config = dict(
    num_hidden_layers=11,
    hidden_size=512,
    num_attention_heads=8,
    num_key_value_heads=8,
    head_dim=64,
    intermediate_size=1344,
    vocab_size=16384,
    hidden_act='geglu',
    norm='rmsnorm',
    norm_place='peri',
    norm_eps=1e-05,
    positions='rope',
    rope_theta=10000.0,
    rope_fraction=1.0,
    qk_norm=False,
    attn_scale=0.125,
    bias='none',
    tie_word_embeddings=True,
    parallel_block=False,
    extras=['capped logits'],
    init='normal',
    init_std_qkv=0.0213,
    init_std_o=0.00454,
    init_std_up=0.0213,
    init_std_down=0.0028,
    optimizer='adamw',
    learning_rate=0.000813,
    beta1=0.9,
    beta2=0.99,
    weight_decay=0.29,
    lr_head=0.00562,
    max_grad_norm=1.0,
    warmup_steps=463,
    schedule='wsd',
    decay_fraction=0.651,
    decay_shape='linear',
    final_lr_fraction=0.0,
    batch_tokens=[65536, 131072, 262144],
    max_seq_len=768,
    doc_mask=True,
    train_tokens=868600000,
    max_steps=6352,
    dataset='wikipedia_en',
)
MLP neurons of a small language model. Each row is named by its layer, matrix (gate and up: input weights) and neuron, and shows model dimensions 341-511. Each number is 500 + 40 x the weight over its row's rms, rounded and kept within 0 to 999. Numbers have three digits each. A neuron's up and down rows have the sign that makes its largest values positive.
A block is one neuron, or neurons of one layer that tend to fire together. After each block is what it responds to, as a language model described it from the Wikipedia text at the highest values.

L5.gate26:444539548454574538512543499506459517521504510520421454435448444518506439531537532539515526528483531541491512509475502536444549536493547478483513464544489529430507482532523542488512515548447493531517428436538543480551527450532539498535521467482507508476503509457444510503562499437511487490488471476476477522565429440464549474501527522408525474464399409519414472502437423494432475507508494519480454434539521502443500461505524422512524535486524534516492492486510512503489522490472512573465472542534454480545467475487
L5.up26:499504480551421486485493493467570512600486465513548483483543513464524504570554536513491431464434559461523470513503531532476544496471486453518493442473510543516494513497496474507437528524452556472469429497493523490482472478592548435526454530482487446452493477490516445560521517478546490562450485454481551570455582469549499515496515525471474485517494580415537578571450388527530550415441489527480503450509487534489466560523517549546485512511483499518511496496470453410475475538445535531494512455550503478484481483531
L5.gate194:477452507519499510538528447493498419495498444516500509417531508509454558475552443498522461516460536527477541453554508446451506448544527514514513473485505501469559518554490470539487495459546523481579494539487547471553488518485558483486567439513567552491459495515493525421519422460524514487422504493569562573602486476482476491542421457439505495443463461518545452410542438472551448534572535512494487498477505420542539462533534534521507472459544528606542519509510493474511618505453476527519511460535496479553491528509
L5.up194:415533487534493545524502529570430463490461504583508467571523486514502497565503504525515478584494469548511448472510500562485498535374471490532561511447592551497464507460543455488517490489529486471521495553533566547490453557554528589501550514472463507465514439500496507536484565438510410489534443530524442484453515404462497542498547568416508589518428489442463562520510446551477525504426482450520537508542490510472429541524502512466520495528432517547492466539491506580498479490515522542468454476523528522480463517509
L5.gate223:449584495502449462491498458551499453498482455533538570503523512486428440459464536541486503535494477519492538440491424572464488445470500518518517517473509531497456437494507485466433483477472530640556529415527463543519398488524521468503496458502529438487501511509530545453520482429553458502474509539528521566530526450535569457495532515466447538497523502513580543488532496547437569462560502542523456525592501499515423499483509534503548536457498499499520506514473440516523535514462484534523466480570517507537502488480
L5.up223:480497560540524508565458551487429544432419481507483483503532445517539490589538546486530456523484530508465464437561533441447483532491476467563539510496536561421494499500534536486589542602456501442541415486590539515520495388529514594530471470606513579510530409427430504521503600482472491496474473532515500505478490481541527486498524489486520493446503489501541533475458525538536553471465520497428515490493469542488529530510541504561498536513535510536498435569510436483491568535478511492556545530462529472534481452426
L5.gate272:485477496559476429536433523478419473540536473502487494532425492453518488543456470500495553499510510533505471470561549524495514401476497443447463507541422567538502550487464493457502465515504475573526486495518594566481500515534467517542449562494524486528458482428540521530451524450512521530571497473510545424407445455496456503470508516467541492528458541437522510538504433541428533544470452514501434458516468493543440398478461567568447522448442511460457455437461504485438524518509500483466452500528581510499489502528
L5.up272:479537580532544430509452511543477476515473508497502474460575480490479451385511478501509418483521476507484586497453460518471626502538589499542435455465478496491550441484520484576481491486529554390495503539455561448520513470591490528501448445516496554555519504440506532526516476463529517487450451449515528480500493508523515428478487496537489439509521438450469527550573473497500522441484610517456508468517540506480482470474474511512510478502554557577458522517486433483535545453479627475470588530547495456511474450466
L5.gate509:522495460512521494500473472494534401507481457563556528497492493484479466492552499488544520519539537515465534573551499531508488530484511503544545469553489529479530525477559515574431478516487450504548436492509533470437393416525537459520475458478539571468499458530466504462481468457531481500517459459542566548464488550456522556445495501517510448516486466494531553465510456533507483442480505421510501519580480564530512531457487590500506515618515501525518594470476479463477607492503478509456556473535491447539505567507
L5.up509:476516494585465516441538502484511520439536506495539481491484483507442529543452487508519487472560517489473488468465492529462456455521564522501466459546534472417475461469565537498508455512465533479435524472529445401482418496545525481584505514538498596529459459490479483544416504425504500538508519465513589488491481474468498463549500456554527498496466514498475559593527524534506456484528436484534491425460518490493454463501480521496478510553486515499500509513495600479490564475535516474530448448439587496617490453550
L5.gate510:434530545443439485466493529495473462472427539452494457457490476564506518438542471475507538522392540541454482443449532571530465499491465480491519522458454531479529511476515537517473444520470498472502521564502524495470488470538546443557487445499576537542578488472524438505515561447450458475467524444541511471501506455477597426527451501580512497507555581495568533440514431537521472473468530462436423474546482538463496519464478498551478508470576512452500519533501502532561547421530543492502589463448456480513539475536
L5.up510:479578538409502523517473422522520520503421498475495499426456516472423443486525537541572602544505454476532518521526531506436518455521509493517463464540551534499454445541424517505451508535479454480504520435465497408481499501569453535432467549453505535594436478537464608554510488444447454510471449463516472512568467482484557531442511531445574521556464524509523514563518474506517497523430563464516472532451525500450489449511499522525592468503513476495441443528517487511495579508449500403522527521501430531556517451489
L5.gate914:464464493544483482463495512489490499523473457506538520492516451483401504507492490573566461511484482497522457496538520571429511520506486491495545516482459486491504540492504508476424416538498526482504422461485511505522515427477530554567507447568556505475544500480467537517494492475505433454555469503536586503500460449442496425557479561465588498502517529465500501493510500508510460500501608510472535469514441445561482534532519479512477502506482564542505433501480531560526526450477511475492491449481523567514499479492
L5.up914:503509514473516476452500509443526525566525490507442529541587537515548493549511545495498472490386590525517510468502487499490492458496538501556504517455537504523427486507584590540555507494471496448502436496542547528453463416518504500507504522451523513490558514555539465450436426465501390517570533447502521523459476467561500487537470478534485533508494498535503509456482448560536459488486442507490479485521495511427488544448633531485542517456521529449493518517446456495485546456456535527480492538591562494537478477504
L5.gate915:441544542512511467509544525529464532470469482520539498563488462444502508486529505479460458489499507517480471520511529477470536521469472527529506442451487462504457515529424531499499548555397450552536480465565534543530516451524531517554512463533529466496554415484461563467465504503553528511544516469468501461553487527466538421505500501487483485479492465491446441537511464425460602491489598552547488412514437485502446432530475576478486526489494512532490505511499533480453546536483497531529495487505509468504518452510
L5.up915:504500532441491563555515470484473479493446515483552524470520501468458442501470491537512480469426525522546505498452486460499501504501464465509502495601498489494468507551417563518475530524492457476539461469537494522511454453474558470451453480454575508480499506490556459490469455473553467532561604541443465550554498411461517576514518468518474519505523500547521491525512485504508519492504536512520468541463589485513477470514453533527595460472525501552453459408491558550501487572532552477507534551510549495500439464503
Responds to: Second or later digit of multi-digit numbers in statistics, especially sports league tables and census figures, e.g. the 8 in 48, the 6 in 1466.

L7.gate880:486506572496468492442451571557503484527494491546563491473557457476491553485468577539542584479569503580456505455439425505500539551452450485533455509517528503448562512377555487432475537527504463487516504561549504493540473505476486488512510514512510557464532468423554478467472447413454429515500523539490457489548438511484487501487492449525424514522399518569489544516501494419403461526496518553471517512517577521479421567527542574507525527547488538512517461533478447469541494451444468490488538437517424516486548521513
L7.up880:406478477471500565463458459510515496579499406492481514477469485455550495492524483500510515510540532535479529513507434516499522543508449499531483552450528494492525503446507510527501483476547487401457402547509442497516481506443482516482493510506516493492495521449417506513504492448481388509374516534496473489532547482550560469391498528452502443468475493517557458430568508617462541499462493464440544524525476437549479520466589490559441535542503496525474377492494416433471495521548441533612469518500422503468469483507
Responds to: Last digit of years and ages (under the age of 18, in 1985) and last word of set phrases like at sea, at the time.

L2.gate98:521475538478456565413512560518507488462530492479561519489477470578563494522535508532575568489568416487538447462472503561427516516482511511486520462521535560495497437485469478493433532443522492522500544557520521455462441481496508553507514478419537448508498452451548447586504507446432475495493539547422571439584480423525550416518510445488467539521445506504513506580503468554505499469462532511505507490492477437535441493451558555494507503551486536559569486453446489521407472574501462479494557510532515494460491483532
L2.up98:541552481507494555447507515443481513481518510494520497506420499499486511479522517548534563494475478427522460521509503454423544524576530555525542426526529474498473507532458494404445526456548529540473537550456480429501464540457438545498562436507542523484528507463501509515447481557501504508498597507421432497523434523499652543489502457493477545572445523459457510563473499493488497490534570497481520527433530450435518497459510528477430494463497488471555517473508533525409457537518414491489458513520544519442520564506
L2.gate185:480519502555538525386546478524486436449437508483514505495461522533457493517474488466521582491624488519535476514536504498496493478451452478450521489475533520422486511538363500460496458536504558465520395477527538503442463456504535533512505521497548565488496423532557525484443516457466512525451529518426479526511479575496559508477526506544489428471539534537494534553515447482549510502437484468460505439465475525491476488548532573509552418545448545533470462496486506477435521550451458482447502453517521494511408490528
L2.up185:622485486505511542505488477497479443407494481524561489477450511519445487560460557465574436509515530572514448538521439497513450419467372453505483445538454503468425531558466482490406529493516472580455507464518572515481495487482501440520563528595548483495497498510482528493586467488466491445473519549467552539516476518561510474493577555482496454521417485437525454505510486514489564515520569532543449487457508541529517524500500493524498541438465495546528485476493520472485513458469476530450518508531470490525502437540
L2.gate192:468506540495531507465481496507414472531485471497442504519515456524469413482518507540532449470487461463530501503459501588496487488506554481518538509575545539515529595528435502531512495547467506481505462461516490490437530456478560547538597578516474504458505488452488540515619432434437488518525468509503570455562504478444510475504523514439475467508471469525529492488491474501491513483494568460492526603495526511480483469551493567550512503558527555478516413489529583521499546546470522532409570532446541543540495449517
L2.up192:518520469482524498478617442495458502463458563497567465560393528515470498499514475532507447515503513485459451478458479497459404545496513470506515428550494517573575515467459485480419486531531553481460554520529482469465533512490513538495560509495423508507549433467493510510579432471504462493499536512556512503538570535527546485494547501422426472499488495514517449537539464491484486507444550486454547514393523512471454407569549500542549531543578492380503469542497570538509514477537446567424530472475485553567489466504
L2.gate255:495489487506485500480555436434515406462477480475498515451484469495448508453531523573518532415471466503505426437444563444527526485548493428584509424525499523510476519510450508470457487522503506572512493459509524492442562543462583571497482501564549469507476451418516540534518484439382516461496512487568523497546503492397573519462525528468512512507463527465509488514518441529501501570518537435488472510488543538489457546518484528521559470498496566539499489520482483552437459461472481535506579518496555560518518527537
L2.up255:505440492539476516435545544527537465499454476495549539463465537495470527448519502533519590533521442512490515457426495452440581521488515467539502461508485493501465502531465446420490522554531581493511554589431464554453496482507470591481451517488522478538499438461510535553465492437451531446491516498462502462496553464516577553493533554499539500445511443529485487547481492465560564564529525436406494463465494566497415470529575462567500482421502460536480402504483461499522508447484408487506474497478539543487480514519
L2.gate313:431565511520485599452467526544515496458505503425499515498487480522484541470509495494511529501459426520480529506541513507548514503520559438439500469479431443499520463518513471538420479521557471455585463452429518488468437428452648494473478459482507515499482505535498572480504500499537568490492432468594475469547482509537479405487397508486542525532477574496431457514492478466535545520495525482512466555496488481583506503545502548543519454491505542504549372468509497454483477465449403458522497497555520562511557551584
L2.up313:451627520516439529500519462480490503520476495462508527437437475457438493529527534486496502498463486528464526499535456499506604532484482535517450505499476500559428492511541509464517559525494470544481529454472455488486540511536481456470439505547485507557529491486397518434525454514521584508501531440496454447454546495586479429535508476440497454483500415572485523494441533464500522537489563482476501457454538565476485486527556421477512474473478509508545475522472528447415464481544520543507527602504516487410469529525
L2.gate991:530517525522499483505505539478474510490502540445477552495492454550468522528530496459520482541500457495560371500429504545463518528499535470525501494450504544484476487506457443521437462480484473489540482478418570526545492504488510531457516452551578515494554403508503471524525561495365485455489564543417491469553473495502502384555430456589408533503423489570497494429541535481449522514538541475409501466450479477511527528542497471469438443522472556433567493455549590485517496480446536525554552520524508485483564492464
L2.up991:495505473532570499480552510494575473530470466511539561522476482485492493529548472492426482567492559542453522505472458475500575497454510467495483440497502544491489504541514464512520560480541466576498488446545509525498563501532509486482496455482401507500491524498545504500475420468530515541543515439564517518530557536483512522449498582540486507428450554576527482542472509479413528585485541464458480498450444539545530528443518468540495485546557533458516484486492451485514499478468424498525403567568451527387423505460
L2.gate1111:529457517516504488515529444588468485505488551493548456533490432476393451514471538496456502507464484565482451501504427535551550583442496528509497395478525592495484481486488550439510496414499477511548505468447562430484499480495554526496474471518502469413441452443527503519479472480507591496485575453532541495540492482415578427500507493487573482492538478586521504518562467475521469443526483488516512516370481516467518530518525468511476493518474507412573461487571441473426511535508448510433459490454538563459400520536
L2.up1111:484493503503511521492528558493470445488478462531427588521526474610491448564532436536576501532480532525463484491518482493392500498517487497489541496374621456473491482556468452529468476490426462471465519503490480521515550479558470489507511552466405435505468463477610530523528509489492442498529550516509458564498475485475541478426449452447504462449486533475514449506491501518502466518484487517447442486483526549584509508468526520457536506504495499482426479452520490551519494536516482468468486465459539539484535555535
L2.gate1170:559466529464504499511463521519555527495468503495563545469570532497511471500492454505496520555478488441480496472459512498450496539488505464449520513454454567517554561573493502486436501483520509519476500493544471423464551424544490607556457512377499534453505544464486494460458492457573547485578482535512489550505513543462455483510423453407563517514566524508478586462525442458515498517472470457424493477524495478472505493544458541485527506568481454437497448444547500547532586530515493519530492570494493480543497556494
L2.up1170:533474490562544551417518479504505494491481542540544521518586508522479514585484486404531499503545481454558517451558523522452441553477534511499472517475479533483549485493426447423472473559449509429496483542534505461426541419533487546479460573450473490507498484565552520473482495477512504494514530531401561486542433520529438454516532490530557500440459548497469525452479460537529441513439470485471503486508505466501515486534475455493474547469448462539463448514434446490527471498478462505570482495493571496530522517492
Responds to: Final digit of four-digit years in dates and spans, e.g. 1853, (1779–1844), plus "is" after a biography's "(born …)" parenthesis.

L2.gate215:542529513519489480501355456541464490575478464439524505468473475479502516526498474502550531533529450526491405517465426487542451567471538522414501547600524542486498506513558576514507484494463509508483444538434489565521426520525544474502481441486540424509424521499437441441494483434458518500504486481460492411517501495475469451477509545435496505479568448540497489458579504478521507508556464522470406528609556490467508478442490575424469530517476502445577415514481412595477487480554535496509544564484575494463498448520
L2.up215:478496446514503483486495471486498513496477480556467591567455457545443518519459508540567479520432481458527500424485510514510543436544544515434536491560547495445451491479519491516513482466497515475503449514485459471416534516532478512503465512528467500572542491456534502502524457449515556505466499559462483652437489590484516439480442526448517488433497482522496467442468487615496529539520471583492450529552476498459531519487529572439509540525566546517524468480526479593531520455572512550446512562520531501482539513506
L2.gate603:392521563502535560502496501486550449508513473504454524422565458558431462495511526470524506500478441533431475533480542526481589539481531511476507517502502483498547491514442517531510521497506464463531446540482501547503532443474605455520473556540578509533586534461550559545513552442430487545529471521531549485567548493353446480456481523466498485499573450508511512498555499530502535572430504502500526550463500518437522517523501528464498491497458609509571441486562458525536513540476503524528595549503533410469545517533
L2.up603:448458529532463543535522526581506462563480424451522546448404511512491511515443524459497547526467508490425555552434540485533495483559522498466553498503522518458561506509510500529536397512494504505480498524485473510513543511529476500542502512445514567528501516513490499504483401481456485499528524567508500518531452459468477544416444564540521468463510456509474541478496430563462547442471492526509528488514541441536500444531438517460480525396509490541520504450544483596480496509531544421550493484549456522535414561523
L2.gate611:424466485473462491557428550539509461540454490524441555481548468561500566461526515467515487501590531497536455477551500555536530428489502510495491519613549530546459540463464513480547470487444468471535488486489501501448505431531524519508472488530531493571488515487561580560496509467475444503533481461434538492547495497489500467484492524517585517519494474508543446491475459598583505518444484551529492558500459563437482520535480527571470475522420537552504443476589513533480564474484520444507538515523570533541560498523
L2.up611:491425507493475568489528455474483498526509501438584437514471515558527464517501488417569519632457443443554492517480531554591446579446502521528540561458550550498511500506453526492454593481538493545502471548505537590502513464493532478504495440438448455496542478514496470546483443402443533497444523561555480513504523470556521452544473557520427461527526509475602585485497499487557466431461481458472553503509507528537540457479491525465535470500482501540519528540517477465519523538536525516484531427552486521537497492517
L2.gate616:420507566477521460471445548529502516530440516520489536509662473596468468477603498530440479477501522517560524454479531548537538465520516515503494441537528435538507553499437537459438469471532465405519498491521477482479518446540453514491521500493576510487488475464566563545490465404496466520470467524542517521536482535479484435488495557488509449516542514518488482449498518496541529486491509493482484512473520526479508526546533534574506487559541526483487549508491437527541494491445593473506494449432505526518431476564
L2.up616:448500524554470573521508453466544480469482507569509507481502498525517556573606486568569432533497468490470484448408497494459502522459524544524455511512546490499582395525497519510519592523457498534477498499488545551476492470557518472503457558508479460508529523561520548524470522461453512480403497522449462364537548529451476532486575526509466492486539467540573520483468493518590550521510530515541511534513441478516517545510539502512449477544512549470487462510572472457413438503523495454486511544466498444453578511506
L2.gate1068:449491506493547503525510504564489494511488476536438508500511512561413579515546529538532511532488512551524560470539544591462559504509498556515568434496459474528532504467448520470455485445486501381502506470479536438436514432494477517531483602609486486601479523483486563502527461449478529534547514443516404546523598537453460475484556516439556546495463433552478496488437512580543494508482454523551506551492496559481542496506515493599411551577446510618517484487525505523490513460461531449518522441435539400520551512499
L2.up1068:515500551496503504500422493500494528514458512496553471501495490461488474479560507504495508521503504471459558530466538484475511488582517520522500521473520439505475475527493506515452430505506548468450506452494419433500502516466518580439539488469487536492538556478477457494434499503505497472509519531591516450460519516471491470471530548512527501473569519512486582483453452559535521431470531408430538505477522442537462512447438436493516482508474468492555495547533543564442558464467455460437563545520559460510511523493
L2.gate1240:548502535479527500487538432587489526534420481470556563494475506571486494451501412450609555505548450507546477504543504549498580497486518479537500508455523500485494537554462489495508408493470565536517516505442494459461552500479535454520486446492545514577455405468444555496557515483547534471481480529545526449524547484470494554411520516486511541505491556472532506545488436497455472485513474544525518501553543556538518520550519466459535419554435495532480455528498472464484533439491472471497447499509517586474484550522
L2.up1240:527451491467503558429438549488473523486402499624445480489516473512521498527489501552472538487516548406535551500452394544446521443544565465493494471489470518439489487538418509434515424465527503466448488567490494485456529557506506550522557463500608481528483494489517543512527503482422463403518444493511473523458541493559547531456541528498503497426531457492605488456483557514463476428516474484488542447517569473484526466523500478504479496539536507463547429429494480495471484523554487522513519479474430514498520457471
L2.gate1251:524528472508443516574434511503463477570533474498490450516522450527443519599529463511446461502546486506553507470511453532502507536492486524550518549482473499636471543443493481537529469424488506524504426468577581467513486461513577509493431439615466551473467521472548528478518547450478522494501443484477539493516466466450486435485489498541509445485486446559492500481490432534531490476527555490475454498536500487483479570540534503518453508422513560516535484478593562528475503519413479498461443457519492556545509499522
L2.up1251:484409422493486586476427568458504548564458463471490460451463471486527488533504419504510467439462524466536466458413406478489453515449485555500505539459509460504475517552456435462514477482472486550480520495475504483538506447479503538424526534514466463501451570489459542489504506476530493493502481446435494502493547436435457493540516524456528510470491524510521508557488498479522503522524484593528490434525531517522500545530486459432512466464541480473565484472471530514554565582547492481458518514521514457502414512535
L2.gate1260:426478531537493548509435496556512454480487401521593476493594463540501541503454569515468471538432568537522505471509502512520458505498525443500410430584472540491490464478525500490500460537474445530534509510486559504478546476441473531501456478500536493543384486493481575557435515453531489480571467489489486487534524521557481462533487497523496445511497518475541512455539480554488446478502548576528502552509506554545505482531478471514470521511473540553486464516445520476524460530484454504514571543529536496469493492483
L2.up1260:465526536521526471489541583521514507506538502508485525510532450472498589496553432472535522499509406555511515460474473568521500489547517472468494510510466514589466459519479506502536489488524420516536496523449550472484500498544527570442495545540558487520528529478512535448509499482430524479433508516549458529472502465563481442472496502424522497532524467536437554534496510535508493459427529489433492547502470509529531489544560444609418536557483553521539396556548535545473512467526600465509512458491481513511523473483
Responds to: The second (often final) digit of a multi-digit number, mostly in sports stats tables, e.g. 5|3 in goal counts, 7|2|8, 6|0 Minutes.

L5.gate267:505494500438529554470548487473467444478468490464499494520452478456507497443545441504503510443472445592392578525499571532430525543519414413404534495609428486467543551475487480483432445489384544440479466444506548489519435498481496535503534434533529549472374531522527564506490514428475486523458496438530456564567479494545448560555436516522515475475558538486565509450473541493438512458503511531480511487511508504552539549481429518476543515449528463513508492545537498500489522446507454531487474458514421488496497570527
L5.up267:552529482496469488472523477499519428451538414522519520469403535419550574501481482465477510450494496567435568529506479465561468492487456495499511535494448451542572507493510491466473498511510488443452526583495570415499480528435482521524471472476478477466459450454569518476493482526512474486463525450507441574483563510557426542551471522566553521443481477546462453485544468501461515476505493520486516462455556419481478548467438470464461405480479457550504509472485470543558474454537479492509491443516487490527479570480
L5.gate289:574470505463478472528486458529475486475506468481561493494513526529479546452540517482452579462519464585487569399459444500556469530478505511518432521498451510545522498540460506484475530462504514533509516571467537449510489496566419472572456501464447537506490466492455477492482534532473487460465511409542524561511571512530560532481501508542537542486413552554441505523494494378458497500439520561407491415455506519515455463560476439447525466504464430483431534566448528511451513491528458478501452488478465510528450581501
L5.up289:433478575505491488538484440537473517472516583469494493504429471486466512541483494507514460494556414429458521505457482503470443473520418525445508464562496463445443492499562489522494536549453626500444546455509508533512524520506495447469505433440525479521504537455444581523448504472545411481478459509512455533514486444505516570492490554414484542501505536608467540527504507467489467488531496439544486487426394503451475474515505462517507507504488536482512507491533454524523535507530457471461578498474487509456503470538
L5.gate366:541486522546457513520495548476496478536474532496516495483537441480569499530432518455442505501496594476451530568493502515519477518519398479439401472482496541492473452511529538498419557480492483569541563548452496498502456452523522512455477414434494523524445451553482470544528556523542393493534525495509531450468493612495476490499462471470482499484432474499389541498485553494561502455491475563462453514479540429549475508460496492546491495540512488435461470521468464551539455456529513542501430505498510486495482481504
L5.up366:503535517546471509508520439471482477469543453470492488533523464537540543508516508496528459521569519476507489520557459492536483397568495480432528515451509557475557465544448543516521542446550503518513508453553487495593546398486489519476552411496513476504493592468505543499435476437439495528519513520527496550563525460536501535442503476512464512577536471520519510542455558513435486452487481487534493521524552456456491496514479371436522460481504494479530502501514541523493551473504531475530515417495476571437472543528
L5.gate583:455435483480510549541569400521486504437490541496504498458445455527476443462573457540495605496437491545456534446472480525478477530485493492496495524545497470528574574498515563468474458454449547450481502520547537491452441544560528510513460481474528557515482501534537592509560512414485468434500477433496522528534490487511451467493410510509636557476426502579524519436450571510456485515500496562421444419568520548478491443543508483437514567463521566499528546504518517430514522493575474466398466470486416472530491529555
L5.up583:515434513460470520523543433486501472497479451431448529489443510512563494506548506455444518490536387442424527439505465463466490458566489506447514538487501558525511486549531507520579466469532580515477466455510517466492492553562509545514518494495526529592523484595544527501463466514536534520471408497531516450577566470502526489441437450481428496551475542519465484548431555548513503440458509556457472524488506433519501523464544510532544510531589533535437417416479540468456492535532422524481503458524463479504494456507
L5.gate694:459548487392510480458577448518494462476424485490504487493494481485494396432537512437496525503536516567479504451451524528475506507399429491543522534505479511497574475502525526548488433500456491458519474454456530497487500491465485519470450423486537479503434443501452514475547507464502446503479464491471452519562550525569460493509428520538445458514413459603501475487499494510412496502499513543407547473518478531450381488476536520524488491450454467463483551510465443479504520511547449482484444505471466467543526451546
L5.up694:524379434554526477454486412426478530484465497487406517569468459454506469527503521530419519517492463502493511470452521465539426516543446482434441505546531554469543452449524516506451531459481473536561505520607455452448491527484489432464479512517546458483453496500493534489470502523443487535481514438504588514539503508492530462506476508541521457459472551492512468450459495475459461483490451535414453419555549567510457490488564445552540587495504431453486484480519538524533424442513538528528515513494411488489499488504
L5.gate723:502556592498523491503534516519453465503465505499545512519466478528535428423563501501496567460556526481454508568410492494534501535560514472471452413493493509545505469474516493550492530388483501409537533535473441531459514470515537412447457517475426523470494452498489490494592449498577466527506511516499494501524458490481466499482551497481447539495416546484432543511415550514445470490588532528491485450468528561424520526508500539527593493532520474466432566567576439517495520538520473488489483530526467476480476471436
L5.up723:547508504494546462512453438464462439514530428555498515469545468463476506522546550522523541563453517508480489402561552537477446413541403472536525564458546560472528508461452476503509431492486489566474518453451545531518475467482429468572622506505502498544515548441513522552563536453524513549447508508569457487475507466544455514539455504447526549499452488556486514481498462415448494495413493546465481493505467522463445521491508470464475459489460532520531499453535530515467465441464462532517460480538514551515487525520
L5.gate931:506544486454457507554504511476497527525456489474515480447474496469518524515574491515490541550544479493479517481518471503504472487566452458421544548477399508384526540476469511543483498603487535486553407506519443500438558515499531512528498495544468525521486455530381503435489523439547553484489580419527497501542420481507557509458600445465568545586484498483480482479465443500430484484495516523499495462517566508502457470484501521512494494527491440473497440569484468476426530458546467625485497439540553495532494532501
L5.up931:509501488490463547498503525555438527471471496494495545503431496525460518599517490519491487487528507489456517418427614504509492582541518443420536439500518525575510494540530518470493526469422478521459442493464484401545490528556504538501539462517507527578472477427492517508560475423510454452396516508490483545537415488555589517523510571490525472500421546485491561488499463525539492543473504453454495506480529485506499566471537547394509442507494493480523531513544501536445542502497480519427499484513542553548530521494
L5.gate1146:511511514491486508602500515481554553511528477519468475476463463493543394511462437417482546506542506438471515501502540446498479495546487498471450476465515518422555484495492518451425533476624546435518454521484554481455505441478556554476450492581537458526483477513501494558561476457481555468490472473462523474523447502536516563557463469529496477559497442584542523541485478468507510525516523540518566579444583472514452464505467499493550543565460530484402494512461471521447576509475450494470497530538493457546479467549
L5.up1146:493534458508429488528441430550511538457495511532454451521493501479465438529468454469512547524539591511409531551519534514506362537525500512491500498474478351460464399477515452451591476523514545486483501537439476498455506430575497545517479504550546526511589437499501447499467549514478493503414467533584504572502515530521537480500524524547525536532475483461467508539467453565516459523501557534575555482555473552520564516530501475528533542533445439496428544523505504477513495472494503500458602453425451470524473481524
Responds to: The last digit of four-digit years in dates like in 1949, December 2009, 1925–1928, plus a few country names ending place entries in tables.

L7.gate1249:490489453521488466459544536544456430479478496572457549509475448469524473500490494535543489467502482525456514458498511569482536455508465485508494440529471466466525510397509484479432575531508539460502551442461538524568463403510460499548481424514562480488484482503516418537494457458482474419516527534495404507515498473538501457531486497502494526501416477411476466611514478451488461524518511545525557503438536485424480510454513505513511534513481508503497494534494520465504525455470499487481477500414484438505542530498
L7.up1249:521500495477500506492475484497492419457465515525476458456480515434553460487516457556493540469431454531494507477432554559509449523505517470498496530490519471441441513492513489544494503545459576520560508414554467494536524497478476495482489498465554501436543496484527511510475491505500468529528518538465509571420508543509562451480489472500543583459505498514514469474599464457480473487536521535523536458498504500453519549539505527437545533473562468563537461464422456417533459576500535514579475453548513514475481508541
Responds to: Country or state names completing a location (often after a comma, e.g. Boston, Massachusetts; Santiago, Chile), and last digits of numbers in tables or statistics (3:39, 360 ft).